config.yaml
rope_base: 10000.0
bias: "none"
decay_fraction: 0.651
MLP neurons of a small language model. Each row is named by its layer, matrix (down: output weights) and neuron, and shows model dimensions 170-265. Each number is 128 + 32 x the weight over its row's rms, rounded and kept within 0 to 255. A neuron's up and down rows have the sign that makes its largest values positive.
A block is one neuron, or neurons of one layer that tend to fire together. Before each block is what it responds to, as a language model described it from the Wikipedia text at the highest values.

Description: Single digits 7–9. Single digit tokens, mostly 7, 8 or 9, in statistics tables, dates, durations and figures, such as 1.7, March 7, 8:38.
L5.down143 [160 103 139  85 145 125 143  99  73 150 166 193  92 171 138 144 155 126 116 118 154  53  74 114 172 102 117 130 134 161 158 164  58 134 145 154 170 156 138 102 103 157 109 129  99 109 141 115 112 131 199 141 140  93 106 141 145 115  79 138 178  89 174 116 183  77 103 124 138 109 175 100 138 129 108 157 167 103  78 151  75  82 126  72 140 110 122 134 152 113 116  96 131 139 136 150]
L5.down196 [108  95 109 113 115  63  98 133  72 137 122 182 123 150 125 157 124 132  89 101 119 117 165  72 132  80 140 188 171 162 110  94  89 115 147 135 111 149  95  89 157 122 167 159 155  97 135 110 138 123  73 142 126 143 136 100 113 143 162 114  81 101 122 128 151 110  61 104 131 146 150 160 143  78 128 155 150 103 135 157 140 111 117 172 128 123 175 119 137 145 156  91 117 110 163 127]
L5.down338 [103  96 108 124 149  42 100 126  78 105 118 168  96  86  45 130 171 115 123 114 157 109 166  99 122 111 110 148 123 139  95  69 107 124 147 137 135 127 172  92 106 113 102 154 103 101 112 155 127 109  69 124 161 129 109 139 107  87 172  87 107  91 105 149  97 122 151 196 152 166 145 127 138 157 160 122 131 120 142 153 115 104 149  99  86 154 160 140 146  97 148  92 125  93 128 139]
L5.down363 [103 130 119  96 108 200 100 117 103 109  90 148 139 117 151 116 167 134 140 149  91 140 100 117 155 127  92 142 129 158 168  94 127 116 107 135  84 127 138  72  70 130  77 178 138 141 115 157 147 127  85  78 116 124 142  96 130 125 138 139 134  82 135 174 114 156 102 137  93  97 122 100 147 141 107  85 109 100 120 158 126 102 120 134 119 136 147 160 104 153 152 128  89 124 154 126]
L5.down800 [ 98  97 142 153 110 100 124 134 111  91 138 113 110  97  70 171 112 138 135 129 185 167  99 119 103 173 145 121 141 155 155 117 103 163 102 118 133 144 146 145 111 179  80 117 122  79  81 194  67 118  79 121  66 115 168 160  76 102  76 109 149  59  78 130 113  99  69 127 126 111 167 159 116 164 149 179  82 122 136 162 108 122 144 129  81 138 150 121 108 132 136 103  98 168 124 108]
L5.down918 [126 122 172 151 136 118  89 204 108 144 179 169 138 149 144  14  95 105 138 134 136 120 150 102 182  53 161  84 119 137 105 155 121 110 110 100 106 135 145 176 150  85 139 116 159 128 161 116 136  61 131 117 133  99 172 127 103 122 153 105 128  82  79 164 116 113 131 142  98 110 123  79 155  84 166 152 152 114 126 114 129 140 102  58 113 151 100 165 145 120 116 113 119 123 172 153]
L5.down959 [130 141 168 115 135  26 144  48 110  89 113 134 158 152  90 145  95 155 161 134 111  96  90  75 133 102  96 114 127 120 147 128 113 111 118 155 111 143 114 104 217  98 120 135 111 158 134 107 127 140  96 121 107 143 104 121 127 143 110 179 147 133  64 118 136 145 107 186 167  99 181 110  99 102 170 129 116 104 157 102  78 146 110 147  91 112 138 123 133 144 130 147 169 109 137 154]
L5.down1125 [147 106  96 157  58  22 148  72 142  68 143  94 108  92 137 150  86 137 180  81  95  90 130  74 133 131 106 168 144 114 137  87 145 101 126 114 109 136 118  79 163 115 149 151 138 163 133 146 157 173 140 169  95 134 146 128  82  77 109 157 130 138 122 136 150 131 145 145 123 126 137  97 129 104 110 125  75 134 167 123 128  90  99 126 117 122 168 138 112 129  99 167 186 101 207  96]

Description: Digit seven in numbers. The digit 7 inside numbers, such as sports-table goal differences (+7), scores, and years (1979), plus weaker hits on "same", "also", "highest".
L2.down56 [ 89  96 103 113 147  30  98 128 160  97 157 161 127 151  62 119  64  84  76 155 119 144 141 164 132  81 157 184 157 107 126  69 117  60  98 161  93 155 103  95 151 185 129 141 105 135 152  64  91 148 152 137 155 156 149 104 114  70  55 101 163 136 131 177 104  59  69 122 138 159 129 162  88 107  91 108 174 131 117 118 110 148 131  82 110 123 194 106  90  26 132 132 113 117 106 164]
L2.down179 [165 154 140 159 208  20 152 128 129 155 193 147  50 138 146 122  99  67 162 124 173 106  92 128 132 106 145 164 124 141 135  87 140  72  82 139 121  86 136 134  97 106 145 113  92 125 107  84 136  74 151 129 171 162  67  73 167  32  74 113 224 111 117 116 104 107  75 121  93 149 149 109 101 138 112 106 113 119 124  98 117 145 101 112  94  84 126 115 109  97  82 133 190 141 135 133]
L2.down261 [127 151 117 133 125 122 157  89 115 151 103  59 177 115 108 181 155 146 126 122 173 204 105 127 100 120 151  93 182 187 111 117 100 140 187 188 177  91 118 121 204 119 114  92 129  99 136 112  60  90  74 105 112 125  49 130 152 133  97 107 166  74 151 145 127 177  74 168 148  71  57 134 179 142 139 130 140 101 111 140 126  77  93 184 169 113 150 163 138 102 162  83 140 162 133 123]
L2.down396 [ 82 118  84 133 155 177 136 133  58 144  91  77 143  84  55 158 110 166 142 132  84 110 111 144 127 143 153 103 166 151 128 118 113  68 193 120 153  94 163  92 136 131 178 137 106 100 121 118 130 177 115 102 165 131  71 183 158 189 113 147 145 134 110 131 137 104 138 183  89 168  96  82 160 117 176 119 129 164 102 194  95 161 118 126 139 125 122 139  73  92 185  69 173 131 110 107]
L2.down483 [126  99 139 116 138 171 158 174 135  89 142 146 149 125 139 118 109 109 133 137  71 169 122 142 101 161 135 141 104 124  95 143  47 177  56  90 171  67 108 156 130 104 120 158 112 102  91 146  93 119 176 158 124 162  60 120 164 131 111 105 178  98 130 162 174 138 175 116 188 170 161 132 151 151 138 162  84 104 128 157  84 161  89 146 160 122 142 128 220 118 126 124 145 114 117 173]
L2.down521 [116 128  76 150  85 156 113 139 125 130 115  81 175 155 127  80 112 117 138 197 110 110 155 149  81 147 180  75  93 145 108 187 135 128 158 160 128 166  60 100 122  87 113 160 142 144 123 142 152 171 161 169  85 134 104 125 147  87 127 119 113 108 151 190 111 123 115 142  66 174 121 190 112 121  92  80  77 118 116 113 158 143 233 184 151 115 138 173  60 133  41 113 141  70  79 153]
L2.down1120 [154 125 133 164 132   0  71  99 109 180 148 159 102 118  86 105 144 110 112 133 121 138 107 174  95 109 135 159 142 109 145 105 122  67 115 124 112 147  92 116 173 156 189 118 122 155 118 129 139 142 105 114 137 166  65  84 103 119 122  90 134  82  62 178  89  83  42 126  93 128 143 115 135 143 172 113  89 116 133 130 117 154 146 116 121 141 123 127 100  82  95 114 152  95 110 159]
L2.down1137 [112 138 128 138 142  27 126 167 151 146 125 128 102 160 162 124 142  97 105  95 111 121  91 117 121 142 137 146 162 169 126  89  46 144 118 183  93 141  79 138  64 168 105 173  64 103  71  84 129  96 139 121 103 113  82  92 140 100 120 128 133 134  71 140  78 117 113 108 127 160 131 122  93 109 169 165 133 148  98 183 115 159 169 112  93 150 123  89 126 163  95  81 121 102 115 182]

Description: Clause and compound connectors. Connecting tokens mid-sentence: hyphens in number compounds (three-run, one-year), "by" introducing means or agent or time, and clause-joining commas.
L7.down636 [147 129 127 113 170 126 133 137 128 150 137 118  92 110 106 120  61 152 133 221 132 114 123  63 127 115 147  92 104 155  99 151 130 101 132 179 146  91 101 162 123  79 143 124 172 140 118 121 102 129  92  96 178 144 138 116  89 169 140 141  93 116  41 149  74  72 140 154 130 148 134 185 163 113 146  70 119  86 114 154 111  91 120 188  86 163 118 118 170 159 115 117 141 100 150 130]

Description: Preposition "by" after verbs. The word "by" after a verb or noun, marking agent, means, amount or time: "described by", "increases by", "by 2015"; also with, between, on.
L2.down26 [101 139 176 165 125  57 141  49  93 172 145 121 103 139 155 119 114 106 128 170 162  79 174 101 121 138 167 121 143 119 134 137 174  90 102 135 105 177  47 113 119 127 167 119 153 133  95 159 110  60  99 142 134 167 113 126 147  96 122 148 144 143 127 107 142 113 132 108 110 108 169 123 146  92 171 128 154  68 112 133 111 101 163 133 149 162 137 134 129  91 136 110 131 157 154  96]
L2.down131 [ 64 148 105 134 165 233 142  64 131 159 117 143 102 150 118 130 141 105 121 164 127 127 140  82 132 145  51 115 110 121 153 104 120  71 122  59 169 113 177 108 192 117  68 137 127  97 103 130 142 156 138 178 102  93 148 134 201  70 115  95 100 152 146 174 116 190 117  85 119 131 103 105 119  78 135  79 123 178 113 130 124  88 162 130 130 146 158 108 107  76 134 137 158 148 155 100]
L2.down321 [ 55  89 111 114 115 152  94 110 103 101  57 124 160  90  90  62 161 116 116  49 150 158  78 127 137 103 106 122 168 120 112 133 128 142 105  71 184 161 198 152 115  84  50 145 116  79 145 164 166 144 104 131 173 136 189 143 137 126 125 109 123 104 163 108  97  99 152  98 214 146  64 113 170 126 161 119  92 109  90  50  84 117 156 110 160 170 117 140 172 117 139 150 165 122 128  87]
L2.down397 [106 123  61 141 139 248 123 142  96 138 152  92 107  75 118 190 153  54 101 167 124  76 128 128  99 104 144 168 129  94  75 165 108 142 100 148 128  89 130 137 112 123 124 135 169 167 119  99 100 110 175 174 178 167  71 233 108 147 125  77 142  74 190 111  99 115 198 128  70 171 120 121  85 117 180 189 134 117 101  91  74 103 132 150 137  80 173 111 141 147 154 104 126 120 135 141]
L2.down575 [123 122  80  82 133 255 117 161 128 111 118  77 147 169 154 152 148 163 145 102 173 115 140 138 120 141 105  86 139 175 116 129 122 136 120 123 153  86 126 129 195 100 129 152 104 142  54 120 117  97 149 137 148 116 159 251 121 117  36 134  68 126 170  90 155 164 169 136 160 158  97 131  90 134 124 146 164  90 127 127 117  58 126 141 130 104 115 158 164 155 120 184 122 126 134 143]
L2.down731 [ 62  93 138 150 134 158 125 178 113  97  19  54 120 115 138 170 142 150 130  94 116 152 106  71 142 143 169 132  87  83 134  92 103 128 152  92 127 148 131 122 168 140 142 137  57  83 117 187 117  78  73  98 115  96 131 182 151 153 126 173 137 104  85 143 131  69  72 132 118 123 111 192  52  91 132 162 117 132 111  98 173  96 159 157 146 150 217 130 135  76 165 128 135 136  88 114]
L2.down993 [103 112 102  88 160 129 190  96 101 131 110 109 142  51 158 134 130 118 154 143 106 154 100 131 136 141  95 134  90 163  82 153  76  96 146 140  58 127 152 111 147 102  89 156 151 151  72 103  71 166 158 159  70 130 125 197 113 128 101 158 123  86 135  86 113 156 139 119 189 127  49 121 122  75 145 138 185 115 116 100 140  81 190 189 106  96 119 106 178 135 160 158  84 170  99 161]
L2.down1206 [ 73 141 107 165  93 255 139 105 138 176 152 130 133 133 159 126 102 188 109 111 108  88 130  97 151  52 165 146 134 114 148 151  79 137 136  99 106 135 121  94 112 107 137 174 150 116  98 163 125 126 160  92 121 123 120 122 102 128  94  83 133  48 121 114 128 139 158 154  88  86 128  82 141 156 138 161 146 160 145 103 130 102 136 166 103 150 148 141  99  94 140  96 160 147  74 139]

Description: Digits in data tables. Single digits, often the final digit of a number, in statistics tables and lists, such as curling scoreboards, vote counts, win–loss records and coordinates.
L7.down959 [145 152 151  94 172   0 127 126 156 159 139 113  95  98 131 173 150 153 115 138 102 130 142 255 150  83 121 139  99 113 123 114 160 137  98  85 175 160  87 126 137 132 137 132 136 175 106 123 108  61 114 168 122 104 126 108 112 128 159 149 121  97 123 138  96  95 164 149 114  87 137 125 140  88 136 100 123 116 124 161 104 116 107 133 151 108 158 130 175 132 114 113 127 152 129 138]

Description: Agent "by" after participles. The preposition "by" right after a past participle naming who made something, as in directed by, written by, designed by, organised by. Weaker cases are other prepositions such as of, between, via.
L5.down27 [111 137 102 134 141  82 146 101 139 109 174 105 114 132 167 176 160  98 105 118  98 140 105 144 173 127 129 154 163 141 138 175 157 109 150  96 179 168 164 122 131 113 137 149  99 106  74 145  84 120 171  86 105  93 105 126  73 149  98 136 167 167 142  60 163 127 131 154 139  88 124 135  77 127  75 139 138  96 174 135 102  85 148 145 151 105 167 103 194 157 105 133 105 177 152 113]
L5.down255 [103  87  88  67 152 141 153 128 152 187 137 127 122 145 158  85  76 126 160 153 170  44 127 168 142 129 159  87 140 149 160 115 170 158  69 125 168  93  98 174  92 120 106 107 165 157 152 116 107 121 121  40 173 133 103 164 110 163 118  95  76 105 168 112  94 103 172 121 112  74 131 151  94 129  98 122 171 147 119  95  72 110 105 203  79 138 131 145 120 224 165 138 153  93 109 173]
L5.down492 [158  96  89 161 147 134 124  97 129 142 128 160 126 124  88 104 164 175 142  79 112 127 107 123 194 143 119 167 137 117 112 108 122  93 119 164 136 150 122 139 181 141 168 156  82 124 131 162 138 113 116 115 151 115  97  67 184  80 104 163 140  72 211  77 118 119 104 130 162  84  96 142 159 128  90  74 198 145 126 126  81 144 162 121 165 132 134 154 157 110 129 123  81 173  99 140]
L5.down548 [188 138  61 118 105 168 137 127 182 182  98 143 122 121 144  82 129 109  91 121 127  91 127  99 117  90 143 145 128 128 150 100 119 136 107  61 141 187  88 103 155 144 196 133 121 154 148  94 133 148  94 124 126 107  84  81 110 165  94 111  60 140  94 115 134 154  79 155 177 104 126 150 120  70 130 186 149 122 159  88 168 114 169 115 115 142 120 162  99 144 138 131 127 168 128 137]
L5.down823 [136  93 136 138 114 144 130  91 109 143 106 103 120 160  49 146 136 146  47 157 117  95 110 110  88 106  99  83 122 121 160  99 124  82 135 143 158  31 131 160 106 104  74 132 144 134  48 166 114  88 122 194 141 134 117 138 122 146 148 112 122 219 163 128 161 173 101  75  95  62 151 102  56 139 132 121 171 117  75 106  72 149  95 145 136 164  79 109  98 169 128 136 161 192 136 146]
L5.down855 [ 93 143 104 113 133 116  53 158 143 166 127 126 150 126 159 156 144 183 119 156 165 107 122  98 148 138 179 129 181  64  85 149 176 136 116 132 171 107 113 154 104 188 204 107 151 129 117 154 123  84 134 110 155 128  90 144 158 111 152 192  63 147 156  84 133  82  74  89 132 126  90 166 131  74 144 155 131  94 114 142 155  71 175 141 138 181  73 150 113 160 152 153  93 143 132 172]
L5.down1075 [ 76 137  88  97 156 150  78 112 153 161 113  69 136 137 156 124 162 161  72 138 135 150 120 179 114 102 193 119  90 101 178 104 102 105  80 108 160 153 153 129 130  94 185 110 140 108 100 152 105 123  88 156 126 155 138 122 131 131  66  93 126 148 171 156 121 125 153 116 103 132 128  96  62  75 124 150 154  71  92  83 145  97 110 122 141 114 128 162 140 172 165 147 139  98 107 130]
L5.down1106 [179 183  93 202 108 129 114  84  85  94 189 125  66 140  90 105 155 176 117 195 110 132 168  91 143 133 101 156  65  95 118 150 152  99 103 109 161 123 136 118 101 170 150 171 152 150 165 141  92  89  88 144 143 174 105 122 146 124  91 143 128 101 161 143 131  92 131 111  93 126 127  90 132 193 126 105 124  93 158  80 130 105 163 162  90 121 114 112 187  75  82 133 117 119 132 104]